Weights of a small transformer language model.
Training: a variant of Muon for these matrices, 556M tokens, 8480 steps.
MLP neurons of a small language model. Each row is named by its layer, matrix (up: input weights; down: output weights) and neuron, and shows model dimensions 32-223. Each number is 128 + 32 x the weight over its row's rms, rounded and kept within 0 to 255. Numbers have three digits each.
Before each neuron's rows, "fires on" lists the tokens most often at its 100 highest values on Wikipedia text that the model never trained on. A number after a token or word is its count.

fires on: " while" 27, " and" 23, " to" 16, " he" 8, " or" 6
L4.up719:134187151101119129172139177159126103136167246147148111148095143102168121163151145100129102087152156130112185143146154138114124179143118159097116137167156090100194094144128114119097148123092127172103144146143132160156164072122058143167112088106098147137145095082092159099029124102099089159136141117097078109136120086149151139159164140176044164077075107101141073113115173104105179128144128169204126117150110169130124129070061111228132156134101191074176118160114117075119084095137125006082165186127140114087142131113127095172019136123130127135125110124138136194115152127147072114
L4.down719:117152156118152094129102103119156155107148109098149123099098125160125098135120107107146140101181150116188138143138171100148147091151070128094134130126166125169135152139171128113123168126147123088155070101102125098104132166093210108105167201116126119159146137119158143155171108120113175060108119079103092052065083120110198155066168145061117107118204140139138110099149139141135090178079111166108137143124120110127140154193146130113089114114161115104117140112070106108105148153147184149156117099177110101145121131149095125081148080130110125184166113118113098082147160190119166115

fires on: "s" 22, "p" 9, "la" 7, "a" 7, "l" 6, "li" 6
L4.up163:096106114131126127130124141061142094106136104153143105069139078107110181162158145072154107161137171105146164148129099130115154128055111151125107104146126114137175130152116170104141170092100095045107151144105097122128114153156170165124064129117126167139102151102168128186119096189183117146130046149143074099150118131095124147171126179064116186129149119091161209081130140131128156098085114114108145131116101165090106140101142070150164137133117137128089109109120149170128126127108120066165078124120101143179141137199131192106097102117157156080108076157188149113087118135135206133
L4.down163:162120108094124172172111103108182146100197116137154156179100124112123102139093143214150116093148112154150073137165109119130172105090149099159130105118134123099141124131107167095095075090139104118092100123085159175125138154128146158103182153136110126113126141089104166160163123129110141180106130109118125090106129126101107121145122070075091116127105140160113121190100145087088133143191126103160138228166127127124169137116110143156163138143132118093075144094191136106100208072136148106172069090064179052145182085127098140097094176120147129117083119134199149170147096138126127142

fires on: "," 73, " |" 8, " hold" 6, " " 4
L4.up686:134119140088158131092146200142104148162190065170155120152145134120147158116187135163137142134155144133134106124111137119117134137158119125033126144118135171143115168129154168075131075134114189123173118167141068077119083139141133190163148148071144086068105102092133127070138063088102136147134123123105169114150097124173028153113149145092126065153116167071084135164145118096119120061176149131131105144138127232113149120168167094112130101113115212144085112164147157102138164084100138140128189094151139098162093155119161148128135091131064120134210132112127131110164141154173089154
L4.down686:148148175122173122139119144142135092078104125117071100151112094128097176095065094111123130121147109149100158119084116113173091098114166126135134141138134054106149095198120091113166192142135119095127150101079198161170196161126106151134124084143159171133142176123137110182173133175147194127163132145158097128146158147136138117088132097124121130126079138106099143115100169127132094154074123090087046149126122121113083153075139159133096111192172161115158207178184082125183126101157180148142089106062117120174117103127127112138155124101166139060152082129148116153126125115136098093

fires on: "s" 65, " fencing" 6, " Singles" 4
L4.up215:133091120149129112089097115068054087178188087085107171168095123109134163128117147152181168203119108126247169082087153175117128131119149089072079098091110071104102192111117168104116113137120137140162171144131056150163126125101130146176137121108061170130199095106131177179167140157098114129109121179112065114134126131106085152150137093128138130147095139146150127107121139111117128090054063088107138132088186144107124111112170142122176129146128110127172078119113084132177161137128142159097136086189193110141251170151107151132142122203117124073115085106128110149134139094106133122
L4.down215:132145083099090161061125105123116085108107148156189108079155158145172045136144103154196110139111133100144051115139150152151165130140088133142110152128143131125086144195100098105100155119146109173105159120098167121108072074169138117141171166130116157119126143114141083187163125140106113137078131130207127158192151169158164044111082129159084185067110106168115050127076131121170148146141152074120130091098165146075106086127097133176208157068120136058134085132128111161107104118091146078129092140084093154103121094113079156138129168145104068119123143138116153098120111133116157139

fires on: " in" 52, "In" 9, "," 7
L4.up555:152108085050124170102096158105131168122148139153138189107104102133125110098137134176165070126123152149116079095140115113134144103196174149138194108145126178155149139158158140169117112149144099133161045065134117181093108186068151081147097092178093128143140104104131073107132139138128126170136124075084114167150109151164105112110107112131141107151114103143139149124128113230109132113170125110139149190071178140112149082151153181113159137130160088108195155136073086088124111138132062104158117139166128084086098117101182110149122122053091155103079125075110089147152149142137027134
L4.down555:110117167205104118152133126145129154135084145123176072107130152123101129160142120112094152087046091112086149200120150064070132144098139121150081143069141116103143183110086110084147148181091162189128142166170116118157151120141105147113161177129165150101066139134118134160091098137047142169154169155148134103123117107096136094112130178099108131115116125115090128044095165106146092131114117110064090079126083084136132236127107146233129103118144146117085066116118146135111128158112136208087080056068142147111097102152103134066096085209159124122171190139167146142132109065148141150

fires on: " and" 29, " |" 11, "}" 9, "\"" 8, "form" 6, "," 5
L4.up1421:141120150067159126129094112122118153168157148132165148096149205161141042114178094120089169166070140135142145158108144121149121089128142134149150126085133119090153064040169121120124118159109128131122148109179111147094101155137152125133132173123173166138136167151124138102215114158129146123098142116167128123086194118119137138093127149137120144126119123141129118152073106163127101085118112118134155133170158150085110126182125130120186163132113117159031142114162118144180086140138136179087149169135103145111151169210122118137112142162142176095151130109136135147175131198142103119
L4.down1421:162124117075126135142128063143128101063073206126075120124143070103184065142089201106155172174153087131130086113129141167166175148129134108141088068160143154168117106141110116180114079139130130073165182106134147118071128111144066100086103116087131071087086144073135141138078120127161168143131142089107076173147084136159093062209085140192151139064078199085132088108143164157098160125122199166141121120158160159100148115145171133137092110142164119135191136168084113137113142099088099084088155073196127119148136105126133175109172089097095180140129127131161154115149170082115177156

fires on: " 1" 26, " 3" 16, " 4" 14, " 5" 13, " 6" 5
L4.up1303:124089101119107138064139173156158188117138113141167157091083122094165095126134208068126124137119091193105088145190079167141148143120141148128109123140132153176107211117122170105067134119099065117197145139103171090176152132132193190142115150164123137161156172170140102140122101068117091181112105096146127175137133080203131144137156127151171158097139153170090172106086123170106127163115125100103149153079143135105119084105103095150046159111129172103101088160136097162142132165136101103134123122145142104138182121162159115094087078083159145154228093159099136178155141209130123153
L4.down1303:150129086145148155043103144080123131125107098114126144152145125121108150138140154138090151167146100134102103122124162070153186099193055123094161139134149124066154109111156085163182127126116160117164097130114129109069166126144151078102085156121121166169145124120144201194116119155161117148100119137199171133128167082132083199117093082071161119117099078179103097120123130123128133084124109103175163105143147182068084123144155146092162125125144059162148126146126114084106083125100144126109175133129154150220175143127062111090131163145050162090132156124114169064118137112082141143

fires on: " on" 74, " On" 8, "On" 7
L4.up1460:086104103112131107149181158109147141107107170136085127069175108173156132114178102132116103154082127137148131147150117138097147153126167127080159103144161160125103143127144101078102104115143091158093106098178076184127157113075141083116088163166127105106180172148151164138153122153129135070083131118145142094097079113140048169129109158083117123112081177152125125138124196130154122097148102171083135129106017176165170140169109096122112125141179166144105174175158141148113114134148015145111167141141134121139156116159184168195133142083103137162139106087116137093052127117156139103
L4.down1460:138100125157135133123208166164153133086084142098095118147124131112164131095108087053129102102055117125142142133108136139151139161173136130131165043143130137104126065116117093101137078103098154150169175179139088141138140173154099057126181158129151085097148157150146133132084137137146129091169081127183143127076106122094104113130177107117096096115058104154140158100167133046107138091115108159098120121084096107064152105119108174115153086168174152113199109115153077129130135132151114096132125198152119183147098132154137105113144133186135152137099136161122089114136164180096141154

fires on: " to" 37, " |" 29, " for" 17, ":" 7, " and" 7
L4.up648:095151102131179131152123080126153118118153119119159098104136086203165086127115156144116101103117168087104102129173170098144136115172127135109151159090166109140138122135155204111135162115071093132175152193222171142109130086110122090142071075119144124135126147145145135150131103139129138101121173128147085163142147141184167117164127104081143144096114095139100176141103120151068165163093090123136114166049155133118136182126215133157138131127129090140106101166092119057121165159144146086157126143142148152087114141142129146127083105153143114129192120077089119130080157129142135139
L4.down648:155176155087135091135081136115176092091106095177066115096050191088090166060087060204101118118097086166111108166138122154142065155099038148123089118086082153117112134196148036110125159135130167162183074107137117141164116156092135092118178159131148101154139107096141137059145176130138121162192105100145110127112095072160159159143131069056177169198150101149119094088107162108127112120168139053098123204106139067111105099131168159081087121125117150190094148098132114164135117096185153143142125164090082100131125097101118116147197113104122107120130136146117142110125088120093162161

fires on: " |" 25, "\n" 15, "==" 14, ":" 7, "|" 6, "," 5
L4.up857:151129154130144133137166123154122167147157079067150103093165164115087154172152137155119086130106147138146122116202130238179165137148168135107152131146121063105110133139161103156074144127097171078160165133175121171185127157134113069069168126100132132119127138142085121154120202129107117134102106127117202194136116110114132100140141118119101169153102107121086082148147098169124154134145095099166146088130162103106132140199146136114177132152117214122100119162120130175128143107071150118184117151152140133134050160123164160066077106179154129148125137101103134125090155142131100101
L4.down857:108124120100079125094165133106174120176085070161148027150095159131031178133111190108110115164158124132124162137111132081091072129108137151119108128089116182091174153179087149139118086175128134181129079174156117132142085059147154163143088128151076184178115155110164101109130116195179102143131097121106109097112138140148110137156099096107148144179122149133127123115107105099089128151082149131077125171100101177132118173129089122139109197164118103080114147130172057141156080191147087160111117108103104135104170164172138176138135114139137144125150077108162141140158139057101206150

fires on: " of" 22, " to" 14, "ing" 13, "s" 13, " that" 7, "ed" 5
L4.up503:116163102169163127149151073092159098151142134062133146122121087103157138204121153161118130110127076113128125173142148119089132113127106082141108161118157091131141140089141141168107110197139159034159171143131129119155135168097120133175107118110150071132170141147138126156043117171186113140066140172140146181111108135177125135180145112078128119136092164090080133098134127103084128133135117115116151112055117130171131071118083140046101076119111150120176083150091086155145187138117074147105180138126116116144125148137108145154150165174141129146137142088066149128090055109121110110
L4.down503:109131153190168148096152147149132108108112180106117073125132196155112070089123077100148106125163170125138094132153161130149087134143065096097175139085091122136183106192111077151119111112115104106108099121081098117124187095131160045094119086182113131140096085127124167064107142067066123109162136169095169103118117091103190128137157195130146125186147103106141129184109118112121108179081177139126116172111149118164104211096127179105113162107170097168115139177121169103088177131190144097193129144208170174084166127153133124177116121084121151162129126124121142159158155136136144182

fires on: "s" 49, "t" 6, " 2" 6
L4.up1176:058106111095142125070126166162153195162142165134117114149135078066159124142113129160107145141149046120166134092102132157128127102135125118132141126156140113162100114075160126099176189137114136199086139123117110088099144125146134134188143139140080075111069133139115132140130154085102131179212204226135117166134123110134145136087121155096087090101081109069115122168092151096150093099072139075185144161120142152141173076119159105085116183146113084167159173158136102198142179147124164134188125171107119149111076162134116098143124125183084071119167117128168069108148131140102132080
L4.down1176:100143099190128133106119060123119090185150099144081103145197141142160113103150207129170122092139157071124093104118145149107149097153118127141128141088115156105086174143164147125091114153084104118164099143126118103093090132163087113145173103143137127103125160121172109162137173124205111116143138192122119188178157097135175109182147114111109140125125167096136158154140177144121144144110169148128151076137142071088106134114156126153178111140149158143156097109144180107090107109124181130068151110063128124136079133153141116137114143117056155173132108136220175113142121086055134118

fires on: "ing" 21, " not" 15, "t" 8, "m" 7, "11" 4, "n" 4
L4.up1053:121087074118157154147109193108122208125145095140098155097161091108178103077168186129104156098137129108130113100177182121123111129109143136131133116166088125108098121105165128167087139121099125137140204131164123128159200116064139105137088151136091172119168125188133099132077183079173083114132180168123142181108089074126125132128200187103156108116142084136090096179113096140138125128150156160151080085152152131118149151129093138081096158147132099097127119086148102152105124168170128064080087128136143140108141144153167089056082097123116111114188117102103148144146103124107123125
L4.down1053:136108100150124174135144118106180168160154131139072158115063158122170152114100137162139176169130086103092090151074082122113152117095081134166093102138116176169144132083154062134127175140135112121147126176064194138071127082126135210135110099102106123100147132089116107104173027108161106076111081160165095146094128148174136089165099129096106123138138195163134182159116148201110056103090092094116171197181091140178122162090148120051114151128139166093156155114162084134165160193147147116132134092148094118138126078150128079090145075075110146159126107111132133184106092101155122117

fires on: "ed" 21, "d" 11, " in" 7, " on" 6, " given" 5, " of" 4
L4.up968:148171150141157107154081170150185169141150128159113125117135107092169066097144146161111129119115131138071118160112065104117072104106094107193163146167146102166152065147116156156139125194096181120124117120160119130145207137083142088099121112094139140112105184165087073169120149130178112097174115142156099163136136145131091103135150136137157132090110136142116126183108111092089139095116121098136127136105124114098209096169094178135097114116142097055092114097122090112171093170108126141119089144155085106096081160110130074115050115110118142115081141117096141134186087118075126113
L4.down968:152139177180142131085070110199092104129122099134086115108137143149157110124186097087116127100158124121120113135117115075134106152113079128143086132124156184160164129190137091035116169123142082132131109120171137062171104163104094207082168175168102086111113117118106105137173089062138139137148168168129178089106065122143181120116177110124126104107170133171152083158117064164100113140146101102105122117164147117153136087166081127136078068123084117077125067090110118155118097158169169101113107093085123155140132102151121107042150083085144105146176139128126108131142148153069115137

fires on: "," 36, "." 17, " |" 9, " debut" 8, " first" 7, " result" 5
L4.up1125:117180109134226121155113147077115167149145155142129133091168100136146127146133087121174194145053137130090126114114070121129143145175208113127116107126133138133135124108171098140106078109085137103116131161187113142118132145189128070094190184134062118154120180130141122120167138175135151094203136115123174102135173111132121159081104165170140137116117132113152138182145182063130170123077133106092115099109107120144120183070153121147158144145099103120158144136144184140134147145183156114108142185156125109171119104144143107156125166136124150162137140113113071082104169200116130090
L4.down1125:066118082156154109133138142185105113181195142147091092123137144148189098147144171158092077124193102133066081100161136095155133118090146124167090162130102157152083149165120104145107144088088105139069150116164167108141079143124118121100103191139135146129139101096111110167115167152119164118096137079176159170061085096135117091155059170070117105145079116141097167149154091157118111147120137173200140127126106145059155134147113119124124112076128144114136085159149155150088138156145093173130152183093085130117163065106149118143132144148113132173131136130132053163105097105162123153